Part of a small language model's weights: vocabulary 4096.
MLP neurons of a small language model. Each row is named by its layer, matrix (up: input weights) and neuron, and shows model dimensions 128-255. Each number is 128 + 24 x the weight over its row's rms, rounded and kept within 0 to 255. Numbers have three digits each.
After each neuron's rows, "fires in" lists the words (lower case) most often at its 100 highest values on Wikipedia text that the model never trained on. A number after a token or word is its count.

L3.up141:136084092104143098106121135151122140123151138162128158106144132134113097101146119146121126063115130139097105111185118157119112137135094110125149115124117121144170151139084070126128132075152160116140157133121150125128113135137103134155125150143113118124057099136163160150162133120137134093173115104128146116150123170189140139154078121112150102164141114131138134155092120136146155122090
fires in: "more" 16, "both" 15, "number" 9, "only" 7, "most" 6

L16.up435:134136127174154093168091127138135126122136143135108178121118109099132109111123148144092133137085147185114101081156167153161132158141125113109105123122172173114141097152128138135161116163146136112094112163126089130098109162114115109113143124131158153132123152151144083119119106088145138109121117141110142118135135132148178109134156135111089139109128121084145160154182141096143146078094
fires in: "by" 19, "of" 17, "to" 13, "31" 5

L18.up378:163160099121130163126101142162155115089114116149150119167120145129189151114157116185143146110148125160151102130143102135145130123144109113139117099111130127152143084134124142096123147172103074131153119114117143148090102121135135138136136108117143102160140158102134161144128105100137163088150104121170120118102101159128142134162123128122118189117148141119156141125119120143108133149112
fires in: "of" 26, "in" 22, "then" 10

L2.up13:151153133115162124135108149124151126082107149128122131122148172141117135114106112104130166113097171096148118143140170147080117127151148085075129102112119153117154139119088115160128119155116109135140153118128121071178090133122160126066116140106122116115113099152175183107132136118163147115108143100139115127150162134124126147099117134130160157158146100121097126136072146107116086124175
fires in: "s" 94

L7.up926:132117154191118177141141096157145121078153132129163135093101162118176103086130127112128114109139110152123134120149118141087114150128108115090098133134125158133126097090136116119112130091122136169122104116087106114129083133088164123114139155082142117111151154092095150125154141127140131182099115131125132104141132095089144141090144145135087114108109123132114113123179075121140146138103
fires in: "of" 48, "for" 5, "by" 5, "following" 5, "between" 4, "two" 4

L2.up887:140118108153119099116074140082131149117107114124114109145161113135092147139127108176127147102181082098125095137137146129125119114116146146087155145147116117143108115161122115097134149094102168150130119106069117102106148145152095151135194121123138104109136137094149107120137140137081125108167173136107175151166145134085141091144129122159157180111131127096141103121103131141164093161136
fires in: "league" 20, "career" 9, "season" 8, "professional" 5, "result" 5, "success" 4

L17.up747:107157131115153119173142109141153167112139128130135149132136148160144173145108136103129163095116143147117111132159139150131151123158110151134139132144152108109172109126111141128108150155145121166139149120162107145145142124133137121112118116135103137141118127130098114148102130115133148131120112173174166089160118073124113102163126097123173226100154093113146080151110137127173107156143
fires in: "an" 92

L16.up735:175113154129139137117161106117119150142133068135178124138127135121101151126085126117151135161088075145158090122163095124127123157099069103067086155149123147149089112127109121146120142105131151140156100119128163113136186121122141160122142111143123093124145165117152137108110100150106096108109108167092142100156094108138146152131178131113080149111135146120154155140143121147141167128162
fires in: "of" 30, "in" 29, "from" 5

L7.up450:084130134086147080100114138104130110119121116178130165124077172126129112108143139107107118122104143135151155099119149122120142108142128126137132166118196113142106155116099112145168149165115152112098142147103142097143083149120101130156101127155162142097110170093096128110141082091125098132120114131184147127151138119156120104165134122116103134137152116165166155137106120126063139081148
fires in: "to" 26, "released" 12, "of" 10, "with" 5

L3.up528:103154131108147190157106149124114136162139111117124117092167128139126118150157141130172133122167134086134113172170145137124137086131128140151104129099149173128104120135134116120171104126138152139085161131134144094127160129136117140113149116141092140113059115115108112085155137156171104112170122133102144120118131127135139122122133147120140165145149116148113132126112047144134116112137
fires in: "on" 20, "york" 15, "contract" 5, "angeles" 4, "source" 4, "after" 4

L7.up25:160119165097080123102099126135152127123141096146085137100160144130141088118077139096145106093149095155111112100150091120089133189114117117115168119172144153119158135157143119144134129129164106120105118115100094129139134162162121109130114157119132124197116154149139120159110121110127164144101119143162110123129145098102117132155137180139112109094132100117143098116122106131179157072117
fires in: "of" 72, "an" 4

L2.up162:103099126137138088119058169079090126136107151117130119119123173107104112117125097133121135209107145119101109140153108168144129169107082141122125139111143160186141129140106173126129119138103151092127132090134130104140147115108092118053151109140125121133096128118116079163103096141136153146121129108104120124149111132150154115160151116149129132099171140160152078111138135119095156113164
fires in: "but" 16, "was" 12, "been" 11, "remained" 9, "then" 9, "remains" 5

L14.up171:117108121126123145118111172156140147158104134141140126135152134116137132095124138102109112133173150103153079115174107085190154172144110116073087093120121120148145124156135106095131159132134116182125114113135105132115102102167121123141115127089092148118086154135134136118137162151145147148090158131115097140140137145122139101135141155074136140084142170132127183112151140135120118104121
fires in: "to" 48, "for" 4

L17.up551:133168175180132135143151116121125161164132153156146098138133114166117171165107106117095134090149096148138165110136170117137140105129111114142127116129143104105124095133117164159137134144132127141156131148128141098117153132150138126140161169154109121151120136129073131110164117128081174117115146126168108123145140106132081109151131111107119104126149131122126096109122121100130111154100
fires in: "an" 78, "animation" 4

L2.up333:147118118120114113142109120081098088131112123130156163100130127112117134118099091078136131124098130132122118130084160122151099110112106165146143122145126116123160085107129093150136154133122072089128117142139150113137125133100154165066144131140112120144106127108080064171142120116142105080083119156114117115135148165139100140126142121135180171138097108147118114144156139135153136188150
fires in: "also" 25, "still" 9, "remained" 8, "species" 5, "remains" 4

L16.up739:116177111158164132124166155102081132089123118136157132099165103144093144122080109122145111105148141131119098117143142085133141087127126121107122158123112140110141116111133109171161166139138203083107097138107125136136124118135102116141141140139159135143100117110109141119097113121118129141156111172128115070139117127103154111096135124124086123112098110108138157112150135120167146105159
fires in: "not" 28, "to" 16, "after" 11, "despite" 7

L11.up784:202127112115135105137101091133162129144140113144137144131103143129133114108097125134111138140113219151135112142124077157158106122154117166144152183146165122120121145148123138126143136122110119163140110132149150110148125111133166147113141137100128137128120121111070160104108089100150135099086125119139115093095080139124132169125140133134154135156164135143106119162142078110097156132132
fires in: "of" 27, "name" 8, "in" 6, "with" 6, "believe" 4

L7.up118:154123084132098143117128116098129148138152157123119089153130109140092149161151149112147120110137115145077133151145136095107108119116122149093125129150103107129119119142119148172130132117118152103126136149169102143106127106157120112109155164109125119134135167158145107134110120126106179126084140142100152090102150088134123146113114099134130108151111098104132153129151131089143158164113
fires in: "is" 38, "was" 6, "times" 6

L2.up587:116155135135134105111129116129152125123147126117131122117109136116089145082138151143138115125138115134119121139117172132102145119147111138130141159111123124098129134130108132072145134123158130133119093105151113167138113153135115134120138100121156079110113140121137148124138162163095127176112118137151179141172139112080136107125136128136107090128157100109137078131134119107115130130156
fires in: "by" 77, "with" 14

L3.up803:103146169158152135157131103113132166135112139117082138139163110112127093117099121178143097093094170091123109082127119166158136130111114108132109157122123138123136157121176154134115117106098169126133081119096167161111156135114132124117130145132121097116153124095132123166132114151123129120168100118125135127144159110139112134121124101138168154135130122105153123119164111112138146111116
fires in: "main" 23, "major" 17, "studio" 5, "grand" 4, "based" 4

L3.up715:098126122111149092107143163161111127147110140119131101143111125109124116119158111136124150094131102154108143111144110107134160136122140113128112122159135132094113161144122144142127166143136146112108167119149119186103100176134126110098128115100135134130083111131120095083108130169088170169131134130121140136123135139145163097111183094117139119130186107128089080139190134194145167107089
fires in: "first" 27, "second" 16, "next" 11, "short" 5, "third" 5

L2.up1006:153119097161110124114156136174169143158138112148106146106145148166092156066098099109164088119069124129113131139144129129080073149107173095115138138101108112111134142106140158151165135150108106105125096091119127147108124149119146141106175096164129157115124127133116100151134118114140127131129087121139126085132115166080086140105117128093161106109145135096107119164131129123169148122103
fires in: "these" 29, "some" 14, "those" 10, "rothschild" 10, "many" 9, "both" 6

L3.up683:152101121157114121118099135134098160098139097134112120098134104120130134112125091116096169170109128099121118096134113151125109147153131126141140097098132115122178061103116139138153106119114146146108101136105145122132109128137117158125104095087139165110095128110137127127143119133092127097172134083141158125122142094150137080176151108182153148150126159130116149105126133163130129106137
fires in: "career" 11, "season" 10, "km" 9, "mi" 9, "record" 7, "time" 5

L2.up115:090115112100170092092095099134137144123147149119179142137132143139134096125144137129126083137149120139108157158154140121160086095119106119099127139127097133137124129137135171087117138154117163136138120124159094174094122130143105143137131133085109112143151120123095123102120165137088152144103113138128174125164105120155129087141141118117132140113150103089123095156189100118156143142141
fires in: "played" 20, "took" 11, "play" 8, "was" 7, "were" 5, "games" 5

L14.up216:127153136122066165113126150113119135089135113154161152113149122114117116153102129109123084159141165088106082086110092157091099141167105164100144139179124110103116125141148115169086119094122152114146149099091108105144127167175091162098178152141133123118111153158068116170077104123105130136155115138132128124110123155144119121104129152125104140155183115099105120125109118135084133094102
fires in: "and" 58, "of" 6, "the" 4

L2.up569:157121119113084106122103115144142117100120125124135153113134091139077112128138143156178151143163095115112107132075129107126113148144102158152130143110129164140116157145119114145141099127097148091110098124102133122115173131155126121085147135115096113092087134100075146083120096131124121132121088129130142164108139130100176104160079174150127171133121092150127171162105158141091102156130
fires in: "after" 27, "on" 18, "the" 15

L3.up40:159190100179079152110118163152143095165152118143092088140158203179130128131137130114149125137142134099096150146130125117164080159083134142125116164131141122165151145131147128130114084107150108112105144153093106125118171124185119156126129160109108154104138106130121172120115106118138101120146094117090139148095155141142140155113151104139118133138119119107110147140115109129188141144121
fires in: "time" 40, "years" 22, "place" 10, "home" 4, "months" 4

L17.up195:126119114127120138130059154126135120187126116148087144084110117122139136108147103125166055130163146126120148131160170141145086102128098152121130183144109131117106101139139101115154119086145145122125123147095135112091106091125108089154153144102087140120168121145087158133092132136131152140145137123119141082139150132156144165121123125124070094134124146121135150102126150160146139099142
fires in: "both" 17, "and" 15, "with" 14, "to" 6, "most" 5

L7.up531:102119177160109121120086102120133097122104085136114161164134154101143117126150066128158136148132117110110139143092155116115122141135096141154140128160118121091145108106153172096116101149111141132112134110100119117076105130118125113147142126144146124123086162161119131167114153185105134129113192131110110089127128135095140092111121174171095154101108080122111119098145128150110140136138
fires in: "that" 24, "by" 12, "of" 10, "result" 7, "the" 5

L3.up973:107083114114114113128120125171133125117122119154113145168087173168113095123124138125130111105112149110085083107132103139109131111112102110115088133103119067148141071121136146118136145110141123115117182097130099123145133083107107115150144171168157126087071124116129142146166098129130103119128121074136109142087151122169139111132159108091099134139111120128120133130119149105125149075165
fires in: "only" 19, "united" 19, "no" 17

L7.up965:143125131134093144116112085116158102139126087137102095123128142167096142094152132115120106134094148139191120132138103165130117123074125136086124103135131132121136125116104184079132105114121152085119112128124126143128145133182114137114133142119184144172081098097153139115101154130155164100107093123160132141152170120096157135131161153119097113134134118121147161097106117101182131117125
fires in: "of" 27, "to" 27, "at" 17, "by" 6, "with" 4, "in" 4

L16.up605:141160104149169132175099131151095139165108106145129126116140126118133169144096110094118132157113105146113135111155118143103129128095130129107133163145145165142173087183123165131101158155106166133148096131136115129171095106135172158149133125113173112112113096133098141105143106118121113100136146111145138123142100174094151142098174162102103123136145093116141130126173096104141159116137
fires in: "of" 41, "to" 10

L3.up954:151126142135141135129119191090077078182124113131152138094091158149140133115133176086132098167087116164165113110164152136141105161111150152101129135130148156088136103114128094131152133102109161135119150151111110150108090158143111135129136177109143125118158116088117147152114132141164115121103139117167112114150134131137114097150142109151146128145142138122101179108118154147116132080160
fires in: "to" 94

L7.up54:133122100109145092125157109128126130123152072188117104109151174114108124099111164098114135106086138137138126132131123146139108107144159133135101116133111152144090148154132155150088138122112128105129125145174119135142105127112093102132152143115153178116089147124131122161141153133141149153096138118133151152112124077113095101130179125138121183110148123172108127143140094156157166131111
fires in: "new" 18, "for" 16, "no" 14, "open" 5

L3.up230:139138104113181074126134137126082123127110123125135163139117114110115097147150098137110130081090121152147165142112146133104096166114087153156112103125144137123127102092150139074131110104080129127103114106135113158159131127124109162102135114120100114127095129141148144108125153111141127113102140141182165131124129100169085143106145105118167161141116149116094096120203143181101113124085
fires in: "first" 42, "second" 7, "originally" 6, "secondary" 4, "bird" 4, "rothschild" 4

L3.up305:154120148156151127126086143143101090108123129100149158106149193128176130127142077159145129126116166123129124131135165162085149155140082093115111148130129100154141153135093115115124098112139154063169148153128158153162110126127132095131116137143148124120130112145100143095154148137114136125101165120131187154120123147117140122134129119130128146129156124092114139109084134101141111127123
fires in: "for" 25, "who" 23, "he" 20, "himself" 9

L2.up217:125113110114134122062156150127136161073171130191115141137144132146115182103113137116108125155111166083109117133158150137131073115153085100123108144084149148151119132128093119098137075124134163114159112170171161124144076127154087124133145129123128108114097151141153163115133148140145144157105160127139122150132139106087116097137144119105120096119157120115151155112136107163143121123132
fires in: "for" 67, "forbes" 6, "with" 6

L3.up930:124148109150144127120166092155119159122126123118118156096085174112127130140140164122165143096111141134096144103160157116108099129135067131144095117135120109128101144148111119091146126154119171118158112160167129160112108119154122123084113136096175095083135133121171156139154093156145152179180146113139165120123102112116134109160113127142129134126142145115182130099151112124113165153134
fires in: "for" 74, "between" 7, "prix" 4, "prize" 4